config = dict(
    norm_place='pre',
    norm_eps=1e-06,
    init='normal',
    optimizer='ademamix',
    schedule='wsd',
    steps=5605,
    dataset='wikipedia_en',
)
MLP neurons of a small language model. Each row is named by its layer, matrix (down: output weights) and neuron, and shows model dimensions 218-281. Each number is 50 + 15 x the weight over its row's rms, rounded and kept within 0 to 99.
A block is one neuron, or neurons of one layer that tend to fire together. After each block is what it responds to, as a language model described it from the Wikipedia text at the highest values.

L8.down69:42 37 59 56 70 17 47 13 67 24 38 74 45 86 67 67 66 41 54 72 75 35 53 36 74 40 50 72 50 36 59 64 45 43 38 54 34 50 47 23 57 31 53 49 42 54 51 66 62 68 44 52 45 31 26 41 59 37 31 42 65 50 40 64
L8.down1101:44 66 43 26 77 45 42 61 49 41 46 44 66 86 63 46 47 58 35 41 68 15 58 49 39 30 80 34 36 53 47 49 45 54 49 86 38 62 37 29 65 59 48 72 53 29 35 76 38 45 71 46 43 69 22 55 55 34 49 49 63 77 67 56
L8.down1253:41 43 59 55 66 48 31 40 36 44 28 43 46 73 29 36 20 60 64 57 43 36 62 59 62 44 22 60 50 36 36 72 52 37 51 51 72 56 28 52 71 55 43 57 60 51 31 59 40 35 39 44 46 36 33 67 47 19 46 37 72 71 66 51
L8.down1340:63 44 50 73 53 40 17 48 89 26 54 69 53 37 17 55 54 90 57 35 62 58 47 41 69 33 42 57 71 54 59 56 51 18 42 38 44 74 28 59 42 33 57 79 29 50 49 64 64 50 41 50 39 54 51 38 40 55 29 62 42 41 45 50
L8.down1452:58 55 23 35 46 29 55 73 52 60 75 17 54 56 33 76 44 26 63 90 48 65 57 35 44 39 71 57 35 29 45 54 46 64 53 46 51 54 91 43 57 26 56 66 76 30 15 64 46 56 70 12 71 51 34 58 35 60 41 32 70 45 72 72
L8.down1559:46 73 39 28 38 46 60 34 61 70 56 63 49 75 47 52 61 80 45 51 68 60 25 42 48 59 61 47 79 75 63 33 55 29 31 33 48 65 46 77 49 56 59 73 64 61 61 18 38 55 82 80 54 49 50 33 68 44 18 20 52 17 70 53
L8.down1758:37 57 64 62 52 48 36 34 43 45 57 64 40 29 47 47 27 39 45 54 44 77 36 24 40 48 40 59 71 55 45 50 60 63 33 46 12 74 46 59 62 44 19 49 23 54 35 64 27 27 62 55 52 64 67 46 57 60 45 52 33 40 69 42
L8.down1992:35 65 45 70 58 57 32 22 41 58 13 71 39 45 61 29 48 46 26 45 29 35 68 41 32 64 61 66 50 54 28 47 48 48 69 74 77 42 53 48 75 59 59 65 33 36 33 71 63 49 58 75 42 51 56 58 63 16 43 51 43 68 24 33
Clause-opening boundary. Tokens that end an introductory phrase or open a new clause, after which the main clause starts: commas after In 1983/Today, years after In/By/As of, where, however, opening quotes.

L7.down663:34 84 32 49 52 47 16 39 52 39 41 48 64 53 44 31 53 58 31 29 48 48 40 50 61 60 45 70 63 59 12 51 52 36 33 59 42 48 55 55 64 58 39 33 62 58 64 45 15 66 38 44 42 48 40 38 69 39 39 55 88 43 50 70
L7.down1227:72 38 75 67 48 41 82 27 37 46 53 57 38 53 52 55 51 57 42 53 37 48 60 45 60 53 36 35 67 52 70 85 85 52 61 65 56 34 45 63 51 51 69 27 72 51 51 36 69 45 39 58 36 37 52 25 37 38 33 54 51 34 45 44
Quantity number tokens. Digits and decimal points inside numbers giving quantities, counts and measurements, such as 790 ft, 47.90 in vote tables, and over 400 manuscripts.

L8.down316:43 34 58 38 37 49 66 47 70 41 50 55 51 28 45 53 58 69 48 77 42 78 46 60 28 70 29 55 47 53 94 62 60 24 24 76 34 44 43 63 32 57 27 46 53 41 42 42 58 51 54 80 57 58 59 39 29 53 51 67 43 72 45 63
L8.down383:48 43 55 64 53 48 67 55 62 60 55 75 48 17 56 75 21 53 48 61 35 48 49 64 66 45 55 53 69 47 48 33 23 18 57 76 50 66 57 56 39 27 54 78 31 43 67 35 63 52 38 57 45 42 40 62 15 23 52 31 37 41 51 58
L8.down476:52 41 72 30 50 58 50 45 52 55 49 57 44 42 48 47 62 56 46 69 43 37 68 45 65 73 28 36 59 44 45 58 51 49 51 34 33 61 49 55 26 47 61 28 75 75 58 54 21 51 44 63 62 57 44 37 69 30 50 65 60 44 27 54
L8.down774:51 82 27 47 33 13 47 55 39 75 57 49 20 45 45 65 61 68 63 39 54 50 59 66 64 44 53 35 54 57 22 75 23 39 76 60 52 51 38 68 66 73 55 51 24 70 43 48 77 75 45 35 52 60 27 15 24 73 42 56 53 21 50 72
L8.down1067:36 33 65 29 55 29 63 51 43 58 51 35 37 55 35 70 41 58 54 63 62 44 61 52 49 70 22 44 62 63 45 35 48 60 61 40 48 58 57 75 44 65 42 58 59 70 58 52 65 35 52 69 57 21 53 49 45 37 55 50 50 52 51 75
L8.down1455:18 56 46 68 38 51 58 62 57 36 47 60 66 19 50 36 59 54 58 18 36 45 66 40 55 58 48 52 52 55 30 59 56 22 31 29 41 49 55 43 44 19 54 67 23 59 23 74 77 55 36 44 76 63 82 40 57 56 59 48 69 46 37 65
L8.down1796:45 23 57 63 40 50 65 75 70 72 42 26 45 43 56 55 38 49 60 35 47 46 40 26 58 67 39 66 24 62 67 59 55 56 52 47 68 47 38 38 52 54 63 72 55 41 65 63 65 64 29 54 48 43 52 50 29 67 33 27 36 19 47 80
L8.down1915:55 69 47 26 57 24 57 96 72 32 54 72 40 41 15 47 38 62 60 51 58 59 51 39 36 66 71 39 39 60 48 58 31 55 64 53 80 56 62 69 49 62 75 47 42 54 82 54 42 60 52 62 48 31 30 46 10 36 40 41 56 51 89 22
Numeric separators inside numbers. Decimal points, thousands commas, and colons or dashes inside numbers, such as 97.87, 27,000, 30:00, 104–88, mostly in tables and statistics; rarely mid-word pieces.

L8.down7:34 62 40 32 45 38 37 52 33 65 16 65 31 59 48 36 43 48 49 69 41 75 41 54 16 50 34 32 44 67 37 69 63 61 48 26 88 46 50 55 52 60 44 51 19 43 58 35 76 26 61 68 58 44 42 23 54 50 49 51 70 11 62 45
L8.down22:71 34 58 35 53 38 58 38 88 43 56 55 63 47 54 10 30 59 43 47 24 62 67 62 58 61 60 50 26 36 50 50 34 64 28 53 40 70 49 64 76 71 60 56 57 60 50 50 50 35 56 56 50 58 56 44 32 37 51 37 23 46 63 60
L8.down368:52 68 67 46 47 65 18 58 37 63 61 34 55 40 59 41 47 50 33 43 33 18 31 48 32 63 38 53 71 72 48 37 49 53 34 54 48 37 39 63 50 41 57 52 57 49 56 37 76 53 57 70 60 36 27 43 83 34 48 24 55 41 35 67
L8.down839:39 30 24 42 26 57 68 64 27 63 65 40 38 49 67 53 53 39 45 46 49 36 85 47 31 24 26 53 29 68 44 48 70 24 41 64 40 48 52 35 61 74 74 15 66 45 67 49 51 49 58 72 48 67 10 50 50 47 65 44 71 58 33 76
L8.down850:59 49 35 51 61 34 58 57 33 58 54 36 58 48 32 57 74 43 63 40 64 20 43 29 59 52 68 53 28 41 46 62 66 57 57 50 33 69 26 40 62 41 42 60 65 63 47 75 59 67 64 20 57 46 38 61 68 43 69 21 60 55 31 61
L8.down1453:27 42 58 57 66 05 74 50 50 47 62 66 55 57 49 58 54 47 83 56 41 42 41 50 40 62 31 56 54 37 66 70 49 14 69 42 40 62 13 56 40 57 61 59 36 34 51 58 40 75 52 52 72 36 33 70 22 41 60 53 87 21 34 57
L8.down1930:42 31 39 42 57 48 27 82 44 63 36 38 47 57 62 29 40 29 43 79 44 78 40 65 26 30 57 60 36 78 62 64 34 49 57 73 59 54 66 42 59 33 50 63 52 34 30 51 80 51 54 60 42 52 56 54 66 55 45 22 45 31 67 51
L8.down2007:39 21 76 19 58 61 70 42 69 55 29 59 44 81 51 38 51 64 65 30 42 49 35 45 33 38 60 75 42 41 31 77 35 32 53 30 91 49 41 73 57 61 63 33 25 46 42 46 36 40 56 71 61 68 62 65 21 37 68 68 52 32 52 53
Main verb after subject. Finishes the main action verb of a clause right after its subject or after "to", often the tense suffix, e.g. plung-ed, left, bought, to write.

L6.down350:28 63 60 15 44 47 50 48 47 68 42 73 23 39 57 34 45 41 63 43 45 56 35 49 64 59 49 38 59 69 39 47 65 59 35 26 39 47 43 42 67 47 46 58 37 49 55 11 64 34 30 43 27 72 42 56 46 39 86 54 75 25 51 52
L6.down1379:29 42 54 29 45 51 56 24 54 52 32 62 51 89 54 41 18 48 73 39 58 55 58 54 58 32 44 23 37 40 37 61 57 46 51 37 44 39 47 62 75 40 42 58 43 53 62 35 74 53 42 50 11 79 43 42 47 54 74 30 88 55 68 42
L6.down1766:50 45 58 34 45 52 50 22 72 70 32 46 26 36 47 64 43 36 43 50 49 32 43 67 68 60 52 82 60 82 25 51 29 73 41 34 58 52 35 55 50 49 42 42 35 46 55 35 53 49 47 71 42 49 60 54 63 59 57 61 69 45 38 53
L6.down1898:32 60 73 45 40 43 30 35 27 75 23 59 38 66 46 05 22 62 78 52 39 62 34 58 51 62 43 46 71 39 33 74 47 54 37 44 41 31 35 30 41 31 53 68 59 70 66 41 62 56 41 52 40 72 31 41 36 27 84 45 81 43 74 60
Main verb after subject. Main verbs and their word-piece endings right after a subject pronoun, name, or to, mostly in narrative text, such as insists, refuses, noticed, wanted.

L6.down14:64 66 31 37 57 55 60 40 75 51 52 62 50 66 55 42 39 28 63 69 49 67 28 32 32 46 70 57 28 50 27 38 51 40 54 29 49 76 56 47 68 47 09 87 61 27 58 53 29 42 42 40 63 49 69 61 28 61 28 36 74 78 37 45
L6.down149:53 40 52 46 54 12 57 39 50 50 53 23 68 71 60 37 73 43 57 34 62 69 38 69 67 41 55 35 36 51 53 31 60 55 36 65 26 47 53 58 04 52 41 32 80 65 69 53 29 50 62 48 69 37 66 43 49 65 48 47 39 43 45 54
L6.down942:45 34 45 62 47 65 49 43 61 43 46 64 49 41 48 59 64 53 55 56 55 20 47 26 44 63 63 55 40 54 34 49 32 54 53 51 59 72 59 48 42 73 09 73 77 22 37 21 60 29 51 71 51 39 55 47 59 54 13 43 43 43 42 34
L6.down1054:39 70 49 65 41 47 89 38 49 22 42 33 40 51 62 40 57 56 59 58 58 26 39 48 67 33 57 49 16 34 70 43 37 75 30 29 41 60 46 43 54 48 49 58 71 56 65 56 47 46 76 50 41 51 59 43 71 42 50 57 48 43 45 56
Mid-word name fragments. Second or middle subword pieces of proper names, mostly foreign, after a capitalized first piece: Z-ach, Z-mi-javci, Na-bi-yev, Sl-ove-nia.

L6.down147:37 49 41 44 42 37 30 50 47 44 13 18 53 48 65 59 57 24 50 43 60 49 52 71 55 36 28 46 48 65 64 56 55 33 69 52 46 30 38 27 45 85 52 36 53 53 38 61 53 66 53 41 55 07 49 23 45 38 44 36 21 30 44 64
L6.down1193:22 53 60 65 63 57 27 42 54 58 41 30 77 14 25 55 34 60 64 76 50 54 69 60 55 61 39 37 52 67 40 81 45 33 34 37 65 19 49 55 53 67 60 48 43 62 45 48 56 49 47 78 48 27 51 59 46 44 48 40 56 60 44 61
L6.down1627:42 46 47 30 71 30 57 71 37 61 44 52 59 44 68 58 32 65 42 46 50 42 34 52 59 53 69 43 25 33 61 74 66 11 41 68 23 35 57 37 29 57 62 57 91 49 55 60 39 69 50 55 42 76 26 56 25 64 49 55 35 40 53 74
L6.down1817:56 51 33 41 58 51 42 50 67 50 42 34 74 30 36 84 49 64 29 57 59 34 62 63 48 45 33 28 52 38 51 81 60 33 46 62 44 39 24 53 24 48 44 51 54 79 48 57 43 62 42 46 69 36 22 62 63 40 36 47 56 68 54 66
Sentence-final periods. Periods ending declarative sentences in Wikipedia prose, often before a paragraph break or a new sentence starting The, He, In.

L7.down92:43 31 49 40 49 45 68 38 52 48 31 21 43 44 79 42 31 60 51 42 52 61 60 42 46 42 38 59 16 23 37 37 45 46 41 40 52 71 42 47 28 22 59 31 52 41 42 53 51 69 36 66 43 58 24 61 74 45 18 59 46 32 61 37
L7.down1491:52 55 55 70 37 68 60 64 45 40 31 68 41 65 57 58 44 59 38 62 66 56 49 48 49 49 50 55 38 29 74 27 55 28 63 69 48 46 58 49 28 54 25 56 38 37 69 53 48 67 54 59 49 35 27 59 64 48 47 41 62 34 54 46
Mid-word pieces of foreign names. Word pieces inside non-English proper names, mostly Indian place and person names, e.g. Rakh-ma, Ku-mb-hoj, Go-pa-lakrishnan; rarely plain words like "named".

L7.down587:53 43 55 31 54 55 33 58 36 19 50 65 46 59 59 53 69 28 43 51 54 40 69 56 33 25 46 19 55 68 46 48 77 56 53 74 54 36 64 75 56 62 41 64 46 52 66 74 35 54 49 66 41 28 76 49 43 27 54 34 36 65 44 51
L7.down1762:33 39 27 39 29 37 59 29 64 46 45 55 83 17 71 39 83 55 58 62 69 59 40 70 56 55 42 62 55 36 24 70 66 46 39 68 60 35 67 89 48 44 60 51 58 88 53 63 62 56 83 38 56 47 37 55 31 63 51 63 42 63 72 66
Mid-number decimal points. Decimal points and digits inside numbers in census stats, election tables and measurements, e.g. 6.7%, 174.9 km, 8,517; weakly also table pipes and word pieces.

L8.down120:45 33 76 58 41 40 35 32 49 48 35 62 54 39 41 67 98 88 55 76 46 59 46 60 56 72 77 39 69 51 38 38 41 34 51 02 37 52 62 80 39 57 55 62 45 31 49 47 72 44 27 29 48 72 52 31 50 43 51 63 47 50 59 54
L8.down834:54 44 56 68 46 69 46 73 42 61 49 33 24 32 45 36 62 36 62 20 36 58 42 43 54 65 59 10 30 45 53 35 40 63 47 37 31 40 36 73 75 72 42 32 45 36 52 45 38 70 44 49 60 78 62 53 73 55 57 42 40 30 65 55
L8.down1225:30 54 37 63 63 43 50 47 38 38 62 57 28 25 38 37 62 44 61 36 52 40 39 39 58 54 57 48 50 48 70 41 44 46 72 52 58 53 33 47 49 49 55 55 45 38 10 19 77 58 51 67 50 56 54 66 44 70 61 33 38 44 45 51
L8.down1263:61 22 51 81 67 49 43 52 35 50 52 72 66 36 31 40 61 67 76 63 49 49 24 31 48 21 60 34 31 58 58 70 37 51 22 62 41 38 62 38 55 55 42 37 64 43 25 45 57 57 29 48 52 69 64 57 70 43 47 42 27 40 45 41
L8.down1767:43 45 70 72 18 59 53 70 35 46 27 55 30 72 46 43 17 51 27 28 35 53 48 77 68 31 57 28 53 45 63 33 54 64 63 54 30 37 40 42 47 48 46 38 57 69 65 37 39 52 45 58 40 66 38 51 40 63 75 22 45 51 44 33
L8.down1844:46 62 61 60 47 57 34 69 51 69 25 26 59 55 68 66 53 46 68 55 49 17 63 52 52 59 52 63 51 77 56 51 41 33 61 48 61 55 61 38 48 39 36 76 56 55 38 23 37 68 56 39 55 49 32 71 33 58 58 56 44 63 69 69
L8.down1853:40 64 34 57 46 69 47 90 58 69 38 50 31 57 36 42 55 54 51 28 54 55 57 66 17 78 68 30 60 69 58 43 47 37 54 34 78 33 39 48 71 44 45 49 44 56 49 29 48 62 28 48 85 45 79 52 33 67 78 52 35 36 51 46
L8.down1867:51 47 48 73 51 57 67 59 29 58 13 58 36 43 50 32 50 38 36 26 42 48 29 67 33 44 79 20 25 42 50 39 52 80 71 45 61 66 49 81 71 48 54 61 54 23 60 75 29 63 96 60 52 58 43 62 61 59 67 21 49 56 68 44
Foreign-name syllable fragments. Mid-word syllable pieces of non-English names, like Santa in place names, Mir-za, Go-pa-lakrishnan, Nabi-ye-v, plus the colon after team names in scorer lists.

L7.down877:46 45 57 77 74 06 70 33 75 63 61 31 37 47 69 29 35 24 57 25 45 19 55 62 65 48 39 67 59 47 52 53 48 35 56 42 65 56 28 67 35 18 78 24 70 65 41 38 54 45 64 57 42 31 77 35 39 00 60 37 33 66 50 62
L7.down1219:37 57 50 62 64 33 40 37 57 55 34 35 44 65 58 34 42 35 63 67 67 58 38 69 51 47 44 54 43 53 38 62 47 27 27 46 77 67 46 40 52 46 60 25 37 35 35 41 54 54 61 66 14 48 41 56 50 37 35 52 57 65 60 47
Clause boundary before main clause. Commas closing a sentence-opening adverbial or subordinate phrase (Under Staley's leadership, / As of 2019,), plus clause-joining words like as, when, where.

L8.down416:19 57 52 63 35 58 82 22 37 33 52 46 53 41 60 42 38 35 48 63 53 35 58 39 66 79 44 67 83 36 20 55 62 52 37 71 34 41 59 59 45 53 32 37 32 56 53 71 58 64 35 42 69 52 32 34 33 41 63 78 46 60 66 50
L8.down808:46 41 65 36 68 59 57 71 34 66 59 44 54 31 33 44 48 63 54 40 59 72 70 37 60 90 55 39 61 43 67 50 62 49 59 44 44 48 56 42 63 77 50 41 47 58 67 50 34 44 67 53 49 45 59 47 46 41 45 21 51 33 39 67
L8.down1281:47 49 56 40 51 67 28 76 54 58 17 64 38 67 59 57 45 61 74 92 59 68 58 67 58 62 60 43 54 47 34 41 64 26 53 68 62 63 63 26 58 53 43 48 45 49 43 35 68 48 14 62 30 54 55 44 73 55 42 54 78 53 78 43
L8.down1456:69 40 64 67 41 41 29 26 43 58 47 37 58 68 63 48 62 79 48 67 60 73 36 43 63 37 50 62 50 32 34 49 55 71 55 46 82 52 65 45 50 74 31 57 50 65 78 42 68 39 49 66 65 55 44 48 64 40 40 25 58 27 76 85
L8.down1614:43 52 67 43 35 47 67 40 49 47 67 86 43 42 36 49 39 41 31 68 26 53 53 71 45 33 70 53 51 39 64 44 33 37 68 36 28 54 25 65 58 55 59 58 63 59 41 72 35 57 43 67 54 66 70 46 69 47 56 41 46 42 60 61
L8.down1738:51 54 52 47 71 74 20 31 27 52 20 87 50 69 63 58 58 55 45 32 21 51 64 36 25 45 76 45 56 27 39 36 17 43 57 17 52 39 67 40 50 58 41 53 45 67 34 37 27 63 51 43 42 75 54 33 62 56 54 46 24 34 51 51
L8.down1766:58 43 63 48 27 76 37 46 42 38 36 58 59 50 24 41 43 63 51 54 35 58 48 40 50 36 51 37 63 39 52 54 51 63 67 67 83 47 89 36 51 40 13 29 70 72 46 42 54 36 56 49 56 40 37 52 77 38 58 53 55 42 72 60
L8.down2005:39 52 53 56 55 36 48 53 20 48 32 53 25 73 56 38 66 33 40 37 59 83 57 57 47 59 56 72 33 64 30 16 58 34 60 51 71 46 41 26 53 84 46 52 29 52 72 54 77 64 46 50 41 44 56 46 49 62 49 45 44 69 51 45
Slot before a number. Tokens just before a figure or name appears, mainly were in census prose like there were 13,629 people, and table pipes before vote counts or names.

L8.down444:47 57 14 23 29 48 29 34 25 71 60 70 43 78 70 39 66 55 55 38 74 40 45 37 56 38 52 54 37 43 34 59 50 38 41 08 86 73 44 79 60 63 57 31 28 42 25 56 49 38 43 49 35 67 65 57 57 56 30 35 57 38 41 32
L8.down689:34 66 44 37 04 58 67 11 45 59 36 54 50 63 58 23 58 39 62 33 58 65 49 62 44 65 45 46 85 49 44 65 55 41 63 64 63 71 38 35 43 47 36 70 52 66 57 53 66 70 55 81 48 43 56 58 50 56 50 29 63 30 68 50
L8.down1031:50 30 47 23 61 40 56 38 09 42 51 29 36 46 62 62 60 63 55 60 41 53 49 42 74 52 85 26 35 55 68 71 48 55 62 43 29 41 35 36 61 77 01 45 76 50 62 38 63 43 51 57 48 48 56 65 58 58 45 44 42 36 37 46
L8.down1041:50 90 46 33 54 43 67 50 44 38 34 24 40 29 66 48 77 46 49 57 54 50 70 48 22 74 32 63 46 60 65 39 67 46 51 82 39 40 37 64 35 35 39 49 47 58 44 43 48 46 51 46 55 50 76 27 70 34 58 29 32 33 34 46
L8.down1062:52 45 35 48 41 38 37 50 29 57 27 33 49 42 71 56 64 40 15 44 64 49 73 54 42 49 51 47 30 55 52 55 83 44 47 88 59 39 68 71 52 54 67 37 48 57 47 69 59 59 51 59 36 54 36 49 47 52 47 51 32 52 52 39
L8.down1269:48 36 51 41 28 37 44 73 59 37 30 39 60 23 44 71 34 62 60 34 65 26 57 62 47 31 29 45 24 75 67 68 31 42 49 44 68 47 54 55 68 55 74 54 69 89 58 16 52 53 64 55 47 54 57 71 58 46 66 51 60 52 41 52
L8.down1472:09 64 24 46 63 27 33 55 29 65 38 56 57 39 38 50 68 23 45 32 51 59 42 27 72 40 54 52 56 66 34 61 57 03 71 45 45 43 56 38 62 38 63 62 51 72 62 48 53 51 61 39 49 75 59 37 59 72 45 60 21 58 51 19
L8.down1631:62 52 39 58 39 62 40 50 29 67 44 28 34 27 59 42 49 56 44 42 44 26 42 49 52 60 41 33 43 47 67 26 64 72 63 60 40 40 38 90 60 51 45 61 58 56 38 62 55 68 49 67 67 50 43 55 54 45 52 40 41 31 50 38
Sentence-final periods. Periods ending declarative sentences in Wikipedia prose, often closing a paragraph or followed by The or He.

L7.down1009:53 65 43 51 44 43 34 39 39 64 52 72 48 50 47 42 41 49 68 54 40 61 60 48 55 44 18 35 50 69 20 63 42 67 43 27 73 46 41 36 79 51 38 61 32 63 70 31 82 31 38 51 24 64 41 62 70 48 60 54 71 58 60 39
L7.down2005:39 46 70 37 63 38 68 73 70 65 56 79 72 35 52 48 32 46 83 66 44 56 45 69 44 60 27 52 54 40 29 43 74 54 28 49 78 44 50 57 78 53 43 56 44 69 46 47 50 38 41 51 50 47 55 50 36 57 54 59 89 21 59 47
Main verb completion. Tokens that complete a clause's main verb right after its subject or after to, usually endings like -s, -ed, -ises, or whole verbs such as share, consider, show.

L6.down312:52 75 62 67 45 71 67 68 47 33 12 65 32 46 68 60 62 54 51 59 63 29 61 29 51 32 28 57 48 28 72 51 52 64 58 49 52 15 49 68 63 40 40 54 60 22 29 63 27 59 25 44 46 47 38 63 35 45 49 56 80 62 50 27
L6.down894:47 64 44 61 47 38 30 66 54 43 49 37 51 41 47 66 62 42 41 75 65 46 63 40 72 73 29 42 64 74 61 55 21 42 54 44 76 43 44 37 68 60 41 50 42 39 47 50 37 79 33 34 56 46 48 43 69 73 35 52 55 31 41 36
L6.down918:40 51 25 56 39 35 47 61 48 76 50 24 39 20 51 68 53 50 47 75 53 30 47 59 74 33 47 66 26 47 63 43 36 47 75 37 50 47 37 60 58 74 77 54 59 69 52 34 87 53 83 54 29 27 50 46 65 63 49 49 28 52 52 39
L6.down2027:41 36 54 38 50 52 46 48 42 31 69 39 15 69 61 36 60 38 55 38 47 50 92 53 69 45 67 63 31 34 43 36 65 59 72 39 49 37 65 63 54 57 42 56 77 57 51 62 66 60 31 38 75 47 87 51 71 77 43 42 33 49 61 49
Census and table boilerplate. Digits, punctuation and line breaks in formulaic Wikipedia data text, such as census figures (852.5, 5,536) and table header-row ends (Ref., ±%).

L7.down1692:54 62 74 55 57 59 52 79 58 32 43 35 71 53 58 43 59 29 49 47 44 53 36 60 16 30 47 11 41 31 37 68 70 36 47 60 44 30 69 49 38 66 65 46 64 52 26 53 61 47 59 58 44 31 53 33 27 38 75 70 58 36 54 24
L7.down1880:70 70 45 40 44 74 42 36 49 53 72 34 50 30 71 24 52 45 55 27 67 46 29 83 68 88 51 34 66 72 48 59 93 60 67 08 58 53 29 48 48 52 46 46 47 62 44 48 35 47 50 41 84 48 64 39 47 78 37 30 52 79 32 62
Biography sentence-ending periods. Periods closing factual sentences in Wikipedia biographies, after birthplaces, schools, dates or career facts ("born in Charleston, South Carolina."); occasionally colons or word-internal pieces.

L6.down323:32 40 56 32 76 66 56 59 34 78 55 63 48 36 22 28 65 35 47 64 30 67 42 61 38 40 50 64 50 42 40 53 59 71 44 31 52 67 58 71 36 19 87 49 79 50 40 50 68 36 61 59 43 50 44 34 38 33 71 65 36 54 34 42
L6.down454:54 36 27 90 73 76 08 45 45 56 56 40 58 88 45 70 24 59 63 37 49 61 41 42 30 62 78 50 56 42 31 56 33 60 74 66 41 50 61 19 51 54 50 44 54 67 38 58 53 91 48 54 71 87 53 53 18 60 52 28 61 75 41 53
L6.down503:44 55 34 45 52 38 64 29 44 70 51 63 66 52 65 46 40 78 30 63 54 65 47 36 58 51 37 38 42 31 53 48 94 69 41 77 33 67 19 55 37 43 53 86 47 46 52 67 72 48 52 39 60 51 42 65 24 42 48 66 30 48 63 54
L6.down2028:64 99 18 34 68 39 43 49 33 78 53 56 63 33 42 39 82 51 59 18 54 27 42 53 26 47 52 65 43 60 60 24 63 49 50 47 66 73 23 58 42 50 52 70 68 27 61 73 50 58 51 49 31 68 46 59 81 41 47 62 34 34 69 27
Date components before year. Parts of written dates awaiting the year: the comma after "July 30", day numbers, month names after "in"/"on", as in "born February 18, 1953".

L7.down986:54 78 50 37 38 34 76 73 37 69 59 45 79 59 55 31 39 59 40 37 49 46 36 27 36 38 39 67 58 71 40 39 29 50 37 66 54 39 63 52 40 51 76 51 30 40 74 60 59 38 48 49 32 77 48 51 54 50 57 56 36 36 50 32
L7.down1925:56 76 18 57 40 32 60 64 56 58 81 29 78 33 47 39 42 58 52 57 44 54 46 23 51 24 16 60 66 45 63 32 52 49 35 67 59 42 28 73 30 02 47 62 34 64 61 62 52 74 67 22 45 71 62 72 48 42 51 55 52 58 22 32
Date-expecting positions. Tokens just before a date is written, such as "Release date:", "on 10", "in 974", "between 1917", mostly in film infoboxes and biographies.

L6.down287:59 83 49 45 41 64 51 57 88 35 87 47 48 60 52 49 56 31 53 46 24 40 61 33 41 41 59 57 70 74 58 85 66 39 53 45 32 63 48 29 59 58 82 73 67 66 77 43 40 59 35 53 38 34 37 50 34 50 55 49 54 42 72 53
L6.down1349:39 57 40 09 59 52 53 55 45 40 65 65 37 13 82 72 39 59 47 39 80 32 45 59 56 57 50 71 38 79 18 53 29 70 30 30 47 62 57 55 51 31 51 44 40 54 43 61 45 49 45 61 54 64 42 56 62 67 80 56 48 61 60 33
L6.down1932:28 44 49 49 48 61 39 54 48 34 54 40 53 41 61 50 36 34 68 37 46 34 54 75 25 32 68 47 22 42 54 74 31 53 57 61 33 50 44 37 38 49 71 44 33 87 72 60 57 39 56 42 59 39 38 49 59 67 49 31 52 26 40 81
L6.down1941:45 30 36 75 60 46 64 37 49 47 58 34 65 57 65 65 67 55 48 43 53 33 59 61 46 62 59 51 53 61 62 60 47 44 67 68 49 43 62 52 40 81 51 61 54 38 36 32 14 59 46 58 36 50 48 23 38 48 58 46 46 54 36 71
Number-internal separators. Decimal points, and sometimes thousands commas or cell pipes, right after a number in Wikipedia tables of results and election votes, e.g. 49.50, 36.6, £14,000.

L6.down227:51 32 56 33 84 40 49 49 57 36 15 40 49 14 60 41 63 41 39 47 44 43 65 68 44 24 44 55 31 70 20 50 50 52 48 67 44 87 70 40 65 39 65 37 42 68 23 64 45 53 64 36 20 32 78 45 61 35 34 45 37 46 49 49
L6.down694:37 64 47 46 64 44 55 75 66 39 38 40 78 52 37 64 52 34 24 30 57 52 64 56 47 44 31 59 32 59 31 61 17 39 43 66 42 45 29 48 39 59 67 35 59 36 44 50 41 90 41 54 49 05 46 49 56 23 66 68 52 64 51 92
L6.down1316:33 47 35 70 47 48 32 62 31 53 25 36 47 59 37 42 41 44 12 59 57 53 55 46 43 40 34 60 77 74 43 36 38 37 44 53 58 34 18 36 55 72 38 20 54 39 55 65 36 80 63 41 31 33 32 40 85 35 42 51 43 75 19 77
L6.down1368:57 51 42 45 63 66 44 67 28 40 51 50 68 41 53 00 25 61 44 47 43 74 35 57 63 53 45 28 54 34 49 37 92 52 49 70 31 60 66 43 43 50 26 70 54 34 48 56 53 50 48 36 35 90 43 40 33 68 72 60 46 21 60 19
Comma after sentence-initial adverbials. Commas closing a sentence-opening adverbial or transition phrase in narrative prose, e.g. "However,", "Two years later,", "Early on,", "In 1966,"; occasionally line breaks or table separators.

L8.down539:45 68 37 34 40 58 19 86 56 68 45 40 59 75 31 25 69 45 55 62 61 41 71 61 45 39 70 42 45 34 50 46 46 48 41 62 69 59 57 50 58 56 56 56 34 46 31 48 69 52 61 31 37 55 34 54 64 09 41 55 58 49 60 53
L8.down675:42 62 30 38 43 66 52 34 24 52 44 22 81 39 35 40 50 59 45 49 70 51 36 51 27 17 43 63 52 50 48 48 57 55 70 57 48 42 50 54 50 60 41 39 11 58 55 55 59 68 54 22 68 75 26 51 48 60 74 67 50 64 26 47
L8.down830:35 54 42 29 55 55 47 48 39 60 92 57 56 44 44 51 27 57 27 65 71 43 42 47 43 49 66 83 56 35 53 69 53 68 45 63 64 86 55 50 55 25 75 34 50 64 45 49 77 24 41 59 33 44 43 56 49 44 64 56 56 32 65 53
L8.down1099:40 66 33 48 32 55 53 49 41 34 52 63 37 54 35 50 54 29 64 79 31 59 39 63 70 49 41 46 46 36 70 51 43 57 66 66 37 45 41 67 69 55 67 17 35 65 65 32 40 54 42 35 38 44 46 39 48 36 44 31 36 39 48 48
L8.down1574:61 41 51 66 41 58 67 64 65 54 68 47 31 47 31 59 52 74 62 58 59 44 34 60 55 66 38 58 20 32 41 70 61 60 62 83 57 47 60 63 31 43 51 27 74 34 54 50 38 49 45 51 51 44 21 43 52 53 83 46 30 72 21 68
L8.down1709:49 72 25 82 20 53 55 60 30 23 56 21 30 55 63 52 35 58 60 58 47 53 64 34 55 58 54 60 46 43 67 58 44 44 72 40 56 48 43 35 53 28 42 42 31 61 62 25 40 49 33 16 88 59 38 61 80 54 75 29 64 43 50 47
L8.down1749:59 58 76 52 63 47 44 69 66 61 58 37 43 81 27 88 53 47 63 42 62 39 23 23 50 59 53 69 38 52 49 41 49 45 61 40 74 60 76 32 45 29 42 59 78 42 22 74 36 84 56 54 43 62 39 59 43 40 65 38 69 71 33 38
L8.down1911:52 13 63 53 59 27 71 47 67 26 61 47 23 52 51 56 69 77 31 29 58 55 57 47 46 55 83 53 69 36 42 60 39 26 25 69 32 50 44 41 68 47 35 29 77 76 46 51 45 69 31 13 45 71 06 54 40 45 49 48 48 52 59 74
Position before year. Tokens directly before a year in dates, like the comma in "April 1, 1984", the month in "12 July 1985", or "summer of 1919".